Weights of a small transformer language model.
Size: MLP 768 SiLU, 9.14M parameters.
Architecture: LayerNorm before each block, learned and rotary positions, biases, untied embeddings, attention and MLP in parallel.
Training: a variant of Muon for these matrices, 177M tokens.
MLP neurons of a small language model. Each row is named by its layer, matrix (up: input weights; down: output weights) and neuron, and shows model dimensions 0-127. Each number is 128 + 32 x the weight over its row's rms, rounded and kept within 0 to 255. Numbers have three digits each.
A block is one neuron, or neurons of one layer that tend to fire together. After each block is what it responds to, as a language model described it from the Wikipedia text at the highest values.

L4.up143:104116206214133088145112101098088142118116062111147175164166067113104130149119149101130169131126128138185140139101172131108141132121138168136148170064114119097178095093124138158197094087116092132117131116095157118131130105170140144139123111095080112124151136189086096143201110141103083138181106169090152123122094183124102100087099133171068117145104140064123175121099074186129110135062
L4.down143:132104125107127104127147116078151087155169094192143156099152148113138092118121081162140089115128128116076076120130073145113127097183118097133069094120170145212076155116129085158071159137109095117082046133132125130149128110140132115111107148179172136148094099118117139148120177136195145176140123099120084168150141114082142129103171135106124183107162149144120117146190139120134146177188
L4.up325:067127183166104108116131109168124171101148106065163117186108111155141131106122154082131125138147179120190121154113111119131146157187135111125055159084119156138146153101123166169129105037119125117111126078111154144092169107100087140101119110101216103165127113139179145172135204104112085190104138151095188141108107124140112082101128148117161177171108133122108111102137122144107121104112
L4.down325:148154120158151157150131159111104128145136127164157131139151123116096101074120044086148114095097077080164183212078138173153087109113120163172170119191149143122123095083053132123182121077176123144112058132167172167099164134094139127101166141110174122170190166163106152137103126091132149140160129077084110135118162089093093140164120155216123069126166121153104116131177090123151112131194
L4.up364:049172168094175096110153063156144185158103101101159080190137127133076096134111162083186176131148105132155150123170108165138179095082098105138115187124141099089120175129140154158064145126175096165109126143110161104118120146145090162176134116079162115146192112105131130141087128120068075180122148174064093084117126114128136131097104063158121188164136147113092084106135125128113175151154
L4.down364:148036088105121118103121135092126155082144110126074180115107151171103124152119162090088096109126116118096179152121084148182149125123193149107160032197145170170148104172122173119106073117106177125138126125145069132113185108142061098076105181126118074092119077170167104126139133041105126152175117068115137119086132128101114129139188175082107135171144095165135151154110083174100152077105
L4.up648:103144104113152144086153105168172146162165126104148145189140128077136134140143098118143136139072124077158137139132156103140153115147173126141064095135154144104137143098070155163118123133107033157076089161163115100156117090138073169176118143064137144139129146081155122150118136067156094193172115140107119143172157119072153125124108124118108112114123118089071132124070191130118176189140
L4.down648:104042145117124110106119106119125115141149146160109092106158120102151127071134095150161100125106138111174114193170160167120143093092146113089149129157153174184129074127115153127154099176096147097138176114152155153125139103150142133171181135086159097158166100101085138153113138145083110123103161143075142101110061166179076033100106126176095102177165040185119131162084114192149083189060
Word-internal second fragments

L5.up217:150142137140090105033170095107170110161162111115134116123132163150176101131139142130084097201130132102174117127114081113131127127148083129174098137118107110074085081152147135105124064074187173103033162150098124118084105112150106134169158093114144091152132175119116105183157131103135175133172117098091131065115090134183132146129078152115156110130179143136140140133120148160130114113124
L5.down217:156106141133149134169174152140122182069102165134171086105120163117188146105192097111136130181018156116131097145185158117132125147123147151108138123107164194133164137057167097126125159126110149175160124083184143187130150091148145111116104207160129124124111122125169110156149159191109108109085100172117111138105121097145126100120135147088160098128102105180114076143151081125173117118131
L5.up276:140086107126120131107089117094087101120139180117106155189118140072110134143069149167134100140156090095127145143123022097108058147154125122169145141166193087128187109107158170149102133136109224053130109187128095151076142085074072178123130182172114146193104085122088132157135205140106132121149078127127098156138145132154151113161153146143181103092098117139082115112131146123150164127087
L5.down276:119132207147070093135197109118146143140134106111157105113175136143088150124132114129149154117114166175109135098114159142156206061111089173117143123140123130126116135130148108127113124153073087122099107095107148043115171198159172110127109091145139143088135149138195158140113132099149050124101162119108141140120066083158076136121118136091093127146115109080115147073100135121178075123146
L5.up513:057131155156077150106124088072134099135127170138146078153148141125138088136140134151091037146147165148104108112117080116122097159144142093150102137108117068129195135129157136102107138134142154098086117108044137113026133113071090184149182195164121156141113142145102134152156160167165136142126160188151132095132182152134144132089066139140088104138128153130129148143171085150094143149103
L5.down513:145131131109057135063153070085127097132103131092123124140158132101133121144160133138160111099076160151184187149082089162138115146219091133189210152124115189148073166132140142158092148177117027116177088140129174092154142079114152147167134124131107109150122126089145112154100192144115050117116086069122128091142146115147130156102129123138116123100116155122119162168076153154135141058138
L5.up742:146107142122105124057061098163151189122167138166185097121100101195093143147127133144087123136027122145150205105154042155046079185083119146116138167144088115086147165172130155158121136156099169116124148096100141159123125125153146159141124106150118047145162106147152153138086115152110131096080134173078109092152131182060117160134132144151161124146144101122095152154143130126163140129101
L5.down742:159133142082165105172104161165076101153090104151092153062176145106128147097145131115173151132107168107133052164120112070146147134138128149179122119075125188163146144106155128143126156133150152139127054075138120101132133117099197167147148187099108142142127126132166178119164158103079047137153151107135147115087145132140171125137150186172120125166145180122167167075130144081131131096120
Final piece of multi-token words

L5.up205:153086102145081203101155121126142139117125129109175084072136115167149143063105122121171109081163181144155196148126098102144078144153133142129130140130140108057154166145073149145145102136105121196070133138135102072092109106096077082149110106074108124099164132155153135130155156111066131191127158168093159167069129145162106134147087048181107167115152127170109104123128120116167119117092
L5.down205:122203154144142099145150093137153125118187121141096089100169124110106079131109110157112141151121193092156117161177162148150190130121156121167117091045126156141159091105128163193179181072110057085155141122141143091184131094142118060162104176141123105113138092138156101202107116123124114155098180089111133073138087092131104080062124172130126125102102092119112124115137108176182149131098
L5.up274:113100122099192152076092108050118164148160117084179143125131122136103061072094106108165138142105140133161117207136109129092210164133121132104188136179067168076098108117141131082160139089130138156103079117114112069133155185127107099125115178096200146085176138113145115116102099081119123117132149117100162194094106152122169138084145153143053118135175065136105088081088105144111103166124
L5.down274:082147085112098116172185132125091156077164169110116072128167158129131104127165116148144175084120110133100155151122115163149130107167144102163138128111162185180188152098100122124166189091108173114117121083145139134157141119103069142127141146086208118164124120120080153133127073093145114117151146126115160116170097125103118082129059151112123114172130118153165094107166132132139136058076
L5.up479:150105176105132171137148137114119145119098149121127187095072135212076076135152134120160131118144125145153151129062188133095106179093143130172125114130129142127154144053100114138163136138148098117129113116082106079147147104092131113141083101079122113139172136193125121155170120153101034139179110126114127092123135147125092169088141110145110120111157110075093100112125154178089104150115
L5.down479:108118116156125105163093054091109109125097135096136086166113069133094064139118198168139146134158167125115125140086141138129081142155115163115181115111185098138084213162102164126108082142100087090141093120097085152125096117099108128116147164088126082111098127112140104151142141110144089142157054116121166119120111135124110098152176149107097170098119132150118097143185136163110152137170
L5.up632:142143159127153095158088124177135164142151143083200103154100105122025084040141092133186176139150172144112159136120085099179128133137105126114164125155124162124159076142147153098164088063116138194091146113080108109092154120127113118135093116068124146103115127125181160201118128089074092105116134134117130132115091114118142166129131135092128161166152158114101110125182061074130119090123
L5.down632:114130157121141143184106103161117139121175147112094038120164125101122068037116094092147120105112149118171122160061161120123146156186123109097132127141107154119146107071158163088071120088115130127134115100134156120124120133100141121124136157003126106112138144152170111169126084106113061158120203168126149114125102085118171192145149079109107079145091088130118143081166140127190086125151
Possessive word completions

L5.up300:074128128055096160138149114064124143219095090159181070174154098133062089077146088104142188145134139198196117187104107196107069127136133146160122080127130149107116137091092139248148109085129077109133133129177127082141144092120086123111135144112092159127152088137081100132116138160195167109196143157156151090156094118134084128181134105099170128106093105098124116112175123125122118146178
L5.down300:148162174201111148170131123160099136128102125167112170060139126071131083153111133093090078069084150100166081149097143101118155092129119162118113126170064211157128132186151110130156133138105123156126103117093186135125212165094123111183149089163144139117128051127161161074139127142108163127067142064147128067117137155120129089181143142135078140134058131150115123133090137116163132178128
L5.up422:044134182122125147149141097142144126135087143176171111109117100113092173145128146094114142057098133064137123212158130156174052135145075105130165084123097127101155123151101157134177114109117092100143118095099122113130196104151090115088108183170130094111176087211143118117143146191133142124136154163166184145134144142129130133148113109163132123088117133053129077150078139132126113159126
L5.down422:161143159118104124111157083155160139062120115112117122107184090145082084144110111147196163131107075090124203082129117108131149132133153152109151115158111167153071112171183110082085119129125114122112146109190092112058104161113154133154134106111144174098152104168136147157139125117153097102128192156117121158134103130171151170147112113110093088083002156092119090156082140156153100145174
L5.up668:102125106140114101148115083075120159131076142133169128105130148101101085111151112137149140182126103077157185131187106162107118128154122166159077093105132121154116154150144176154095036125141109046149102129110128110094153107145171178087132120146068132135140057128146119126125087129137160154130145140127085117143078090163099183111135077145058072157153228132099103181138097124143113184170
L5.down668:116074149083200125157145126107205107118124108108129065114181104112130079228104115108092182122096113072135131123153117146155126070138120190132143108136138173115078157130150162134122098142128150158091175154089139077124138130127172150120139118150128140155148138159133178024199189152159075096051107145174132173154111122118156101151126145073107114151110119128122183124113120169109099100083
L5.up691:124165110134139157191153102083118138201065136165112118058118176098113124166124157111180160104111119116187125136038081177089096137096130192123163090141121183107134145115096120083119115149103075128147152083119156133124147118089146138149062099159128131099105132145136066094151130142133130119095155146091109172146156130127141229149153110127125099095146201146101092134105157140152136149138
L5.down691:163042146135147106099144132126143144151117140166140150099125114101077128096119133077135116121122094108106136166137137168148097151108117104103121165167078186123116135167170120172121078114089103107181150071084110114123136157134169154197124163090067070123122128140093150103139094142129132119227120185185136088151117107105167120160162116190061140133130127154069166119175106105139130126147
Forms of "to be"

L6.up155:152102138140090120123139119132164154194133196145174088161099139189193151102127141170114127104119078138118127119098136133162153152090137084129110103124153143106152111110129110114139156125154107075112158090097070165094122130139104162142122177157108149093161119150112082162130100130131148148131056066095142153113151118137118093165101172107074139165121110160141157072081151120146122099087
L6.down155:088154127106126125170167111129104139103128129110086114150156158121117126112148091165157088165114183145120109200166128096101086108109122086117140145108158174144109195135162106108069148102111101104111089097126188066061173158079086100115161106146127173099124117073138147110141107159151093137061111180142152170190104118131093204134152096156126144133106168068073153115054062133059093098137
Word-final suffix pieces

L6.up676:068178129103099120117181105129136186136111115054157147158121117080183146156156164151106146152189063144135144122134130157114130148096129123106146126152096143127122122129187090151118085099129113097091139105174126122141172190140157145171098083141091157148113117100127159136153085171118080137077159122164130102088088117118085161162094103181152102132162151129136116137101152051098061175152
L6.down676:118111093157112089145120106138107176187068148169157108083113164153159075162134097096152095165107121117144194133114142124088142142060039156119133084156136139159229136116201132097115100112126152132097138142121118115173188172164137141107159108187084128123163102176158133149202111141143099066108188082138157107131148117089083125159135096149138108115165195108092105175090144107108089123178
Word-final pieces

L4.up2:088097171128149109130053163129110093149157138142143133146166068114125156145130125115170158153157163153124093160132091097182106143082109141175082087172107094100109117176133204123161109143155119163160090122135166161160184143147110142173115107075130142094120075100118126108091134063094170140140138123094114173071116166112123147114123132114108123053079172155140070167159140123147142118110
L4.down2:145120115143094143145166147109103180167142188084111167102098182148157108150097181143116130180124140144166113060118036183115096124158076116112153118130097111165115166122078113131160135139112133203109083164085120128170153130101113149114096091201123140137155150072130120079106098173167102106149210156154158102119157134190123121195114107121133125144165142161156116138089097085105078099122
L4.up77:108122168148110129091101131165120138162134175053152121160166156165082188126121167084122173139140168102143102131153121168153198193103124120147114113156146080055105149117134120107124123104111097118120178140104154138131117135109135177118070114154134127088108082105101118123188166128099122194159160115118169157125199170163097124163119109184142081096107146070169142111131150095132136115119
L4.down77:134124103163139145155176139136126128167141172136118096101130149103097085159124133173168044169122116092149171173133181131139138187098139124150105167113184115139124145125108130087070074163062143132120145110124115106127167117180149163163117171113143101134118167116115142118129128126114062135080133110152096109133165078071120118119160093101161122103161119079146075220102105164127113165107
L4.up184:103079171178174148103123146104131175135088146170147132093143122122123096115155119153136170140085037141087107074186099102128166151123062163088123155136115154094074151145172131147123105115139162131122094085096123152134111144169073172169114134154096082122151119148176148115161146150082142133107141124168149137164163117175112123113067127131216058172082151166123083165102170129137134124094
L4.down184:121103129084126111094132065132137147089123148124120148142125086085115116174194128124181093105088164114176161041099120135139093074189156174115159127170105123107111194104123096141140138066118141126152162126103159113143117172114173098109156115075156130155185102163130099139078128161111088134099151148178161131180103192138091148103164112121136149110151186148160171132185146091127104084193
L4.up703:119143167169076170123132129162090150180112145173140162136169148111111154148175090106123136194133146201147127151120156120137189124165072082155080113136119134067122111116110093156061126148113126157080113109149149100154165102176190120158146137170138102117166104149146145095102144145136105135113189099080173127208134126157078109125118101154194109126130184125120123131121126112167129171193
L4.down703:113100096101121106182098185153118114110133135169144112063155118022118129196127177146139094115114118123143101098116147158116158146149083161128110081128132166154134149176157170131101089130128096112120146137123080065099105174104127169135168084229163127092149052127163108092193163098146127108141122069171151116111131056129142107164137158054129145145109123183094168178115133136138112102162
Copula and split short words

L5.up183:126124131098099165133189124085113139106170052135162152141075164099133226103123121151144134168183104131078139139061156129154071113101152096127123165112139154151113149182096100124115148080190116143100082104126146150141134128162171175140106121094131091119117130188127112131128086124176107111127126143095136123096118114074086133166125117023094103117157121159113122081159140084108105196105
L5.down183:087094168164102118130121176192178147129127161155143121123129132113228141117105131111185103151119177138168090185113102150128165107149139170120143109077105069108096099098139135167169108105110146086143129137141090075085122165134139102103147151055120111130217129130080111131220142182120151140104120129099113102122124163114125143156135120191157127094147145146115129150129079109108123113191
L5.up219:083129136157144114163142134167074094110155168143165101081209145089090138102129171149142138081110155072126157181107131152161152096124138144082155123117157124124113129161111069226092082137133096103094151134132161069154149138120124087143165149052084106162151185161128169074139150163095162140104178106183150159143111112065115181092108092145138151157138119146159072099180113156135162131129
L5.down219:088127097075085076086172115108143141111089127154121146201069078159096152147102136114121079106093160125115127140167128123100095145058090124128113108150101147130174104151125142156182132126124173095119108156128155162142166129071164148080145124095139167068120139102157131075115113114140137134121097144110148110156174146169130088151116110169147088144133197184154128137110072122127087125183
L5.up389:155101135092157094119161160129069087142132143155157160065144116133134162124174131169177106151166165111140122152085115150154173153112113118104074141165132137086114145145124156216106035144123074219077101152145150094134125112117162124117167109102087139070113111139106078167067125091155105131122114090109164128107160093143148176133141180112129151061071132110148142112131073112151128146146
L5.down389:098082122111147084106149132160127165091154106169113137163167136166143076186136066147158091134101115161118124104084128132123153126146134035122103145105116090191115185194123165107174118132131132138134130123117141158101148145193113113163109075092197122121101152170087141152118111126099123152144107100139082102165156117090105096097151140179124089187124112142160092176151104124089063151162
L5.up721:093114094113113160141129084119127168128161104115136140144196094151155085170146113068173140128167135110163131147092172109082170136132149154142115136155146126114092082120141142146113145154087090166084091169163125171209085084089130153119134127158079212161126119164087097113121135091173114129124127093119167113117151086078089092080159119104134086151144140149182165151153158142151151161159
L5.down721:148063123106129086131126100126102177110169118159099086150116082107087152117142210098138161108134147080154102124112147092058093121128113119129142149091162110112095091132104063157145069213155127097074151124122130134146151098102161101141138169152094122164110158178133082150104128145138157074103123193124138149133111098074140030061127055136085095101122072121121138042181169156188110145179
Mid-word vowel fragments

L4.up57:175104113082131105154111124177094061185130160105143060158132180109122182111129124103106131154124172125171115138120115124088112107121202152138123157111104137160121167108116169085174126116152125090149173126114106154083169154150159176122124192080121091115096117122176097132109116129101028133201124158167082160124133135097164100130119127138130100115160141098096081096120140118121090097089
L4.down57:044129179144122107149097116109074165073116125166103132113119164148155087137125148163151110111133156154147137189082202142122132174137114114125106132182153172066135112104116135139161132062040091169148105082110113157203073123089110146081127095071158171146180116163121136116159105069123104089141131144146093135153162097069164157188116111101123170101182111107170106115142114145118084167186
L4.up417:109128136087101089075088102095122089153166211096145134125118160137080110111131158050197138156121113124155141174126067170124169133161099209157160159151138168109109122111143147149119122112133128133069131125092111117143111162146076134127148148139156158107146157024131164171138091150105065132125158110171097109131112155143109194090145156108117197119097122131110138143156132081123101197152
L4.down417:095138124140107064085124105150100167089109173133132159126091152152106117096099131100120105123096104147158127142094080090144134144069162145153138176086101182118217059105126149132199123049175132163104172154175098155137176129059147095121162122071145102160136184078134139153091089126127105069170177175163104046123086148178128129110121114132118152129134112149135100135144076090103158118147
L4.up549:155100098159142123093069125136150165140102119120135119155116094102161099043095136133191063152112087140164153168123111182174155158139121107166144112209125089116158130134076134078183158128073089116112180106096096084118153134101139104097129123173116144133188122211139196124165109122137059180198112118159180196122136122084102122094106074154066134128142071154160100134117145066124190115133
L4.down549:112125089123081102195087117129128087112140122120130133159149084140061088144130141136160149081105129146110104133103165121121121168135136112134121194102157203150138180109115159139167084134144118087104082118134126109123112114129135127142088116122187159133145195058141139193130107151159128159102106138128109181105182099168136174091181153145136149135160084112109105134174136132127121093104
L4.up739:133078119097125119106126113143128171137132136061111130105159107160090120115108109146156148115080130119093203148138165178133186107132108206154151154155128123095091115069153159156106123117093149172149128133157131097121121113065169127149159179139145165199163139119091159138194120094151117139117129066207125118119109082091182111101117096096095117109139128147136096141086176138090158122195
L4.down739:077122119112129154107154148127166124102147158146132124164159127137137106113097143126127144089164101090133161127145096153152146178160109091111107118060126110116164138139101129121191117071120162180107091140064104168149124124125149127114082103115187190132096100155159129106131060084097124107167146134164099194141157125097126115136187194160078065141100087092165116082140102146082166091105
Possessive word endings

L6.up498:136120136098136128133130135122127092151114155121178144035100160140095082143094105095082182121127145150173159135075126147127143161149124150154154162148099175140211156082056095097161142076096078170114154183137122115074172115130129140139116112099165094153116172115138124133118086162129146130109139082180067073138124063084118126147151136096097061112150153106051105088157103097137151113133
L6.down498:066121086095153144148107158126102126167117140104130109131120183104160094065120135149184158142139100149137171214109070157144131132191118092210149119131193168073154130124120143115122101092108185134084073139086143130075095097126146150137133129050141114141154096158143114213152126116153122189188108144123148112093109103154121130132103118161057147134065133098137081098146082118160126073093
Word-final completion pieces

L6.up337:100092173078108066151172132166114187147136160147066131125104133196143074114105095024134130158126082133091155207107158128138119118166111097111116074144124161076133122128163147197133164121162125075113130189159163147093177122094119140194126132120116101162134143143105117108102104128125081102098143169101160129161127115126099122156096134119093113145074123141127127078118137183120193136138
L6.down337:164141162095161095147116137132141170074177086168152113149173124105106147150077107126094118114149159130180066162144161113081161121139178159101144087163161124102111103167122145081208080116155127092136151078108135130169111109101118135175136139119149145127119157157107104121114110114181139121128126140109168136133119169082095123095149117127086112105133145162151192177096106136114117119127
Mid-word letter fragments

L4.up215:124156195117142131125137100091077074118109137149140089114217144136087132131155157114145166128120111091105198110163108133096107140121109094128196173137185117179116122169160185129141152072190105066147116094119151140096119107131111166099162150110112162129157154099100132124160156161127134138139157154131178193137138121178124139142062143137172095155139105093116050125118147085164135150104
L4.down215:136155132158102099141130184119151136074116205106150159106103084117161150194137137156122157150117059151196100154157130048161061137120066124087155070101091189112163165131141102142134144160120151116161105119129212096085114081108135153108172136124117134076120189137143140113115148088158073134167115151179165117132167122115152158111103146147057127127134091142153182090118150101157159132104
L4.up368:153128108133123111103089121095133092140118133116160088150153166101147149052141155123163126091137150192072060146146115060118102113195091102127139084087132145105157088108090184137155151065157140144094138068075101109101139099146104120081126125160178173113163133106121106088147151130090118132159092125134152106155125134189148127107138097128166120162101075069138123135096099162144116143116
L4.down368:110112155170098177088133138120113127113121107104093129145092153161138092208113139165110120148160145059149185106123106089105137126095162162119100113183165143180114140155151138125135170172082163099162103159207150104126086125119077155146211082133148102127096139153123159143106156088089151165126117112086128109163150069090128125129115093144056143143121158115122123095104133171100118153192
L4.up630:103156154141142178122103132114185134108147228137187052174071144155133165130105131139132139097134138156182150123159111134129134202080131120117127142118124123097147168130179129057150105141198065116152113127103096123066088134158130163075134099149191096230138142110097119165123113176163055105125092156116099132172122130150091140171135119173105084181118097147133145206095103074093151159124
L4.down630:087155115056129144147113108103134167126130111136158103104121143108139088086146122133170124137093069090122142142089104229164092169188141197074130107168150157175145181161136164126093162189124122139135116142097203135076104111087146182066101166162086133122163111136105135122119151162127071182106138160128140149122146107105086155057190125115178160130104138115177108127049155140113118111095
L4.up670:069095117141171186108148133107152129097121097099149129177125102100161107150187143114120158095110178149121116128148123118141104155097147098156139068083143099149127118159082092141122142081158139043079117143113162110103103145119163145094127140107135146163150122092096168152105117179061108110111137108111159121111151106139100155121132086121087138094155110107110126160117176110126186126137
L4.down670:110137117081165141117142119143136137187134136088194166129102118089040169103104142124142101109117130132117099128120111122136093141115079147141152129146106161164156131102157117128103108081127140153146021118116100119084142098102169160137170105191153109131122141148155083106093167102102085161117182064115127112068158092130121121132082134090151149146022121140105118068164154144111130171128
Word-final suffix pieces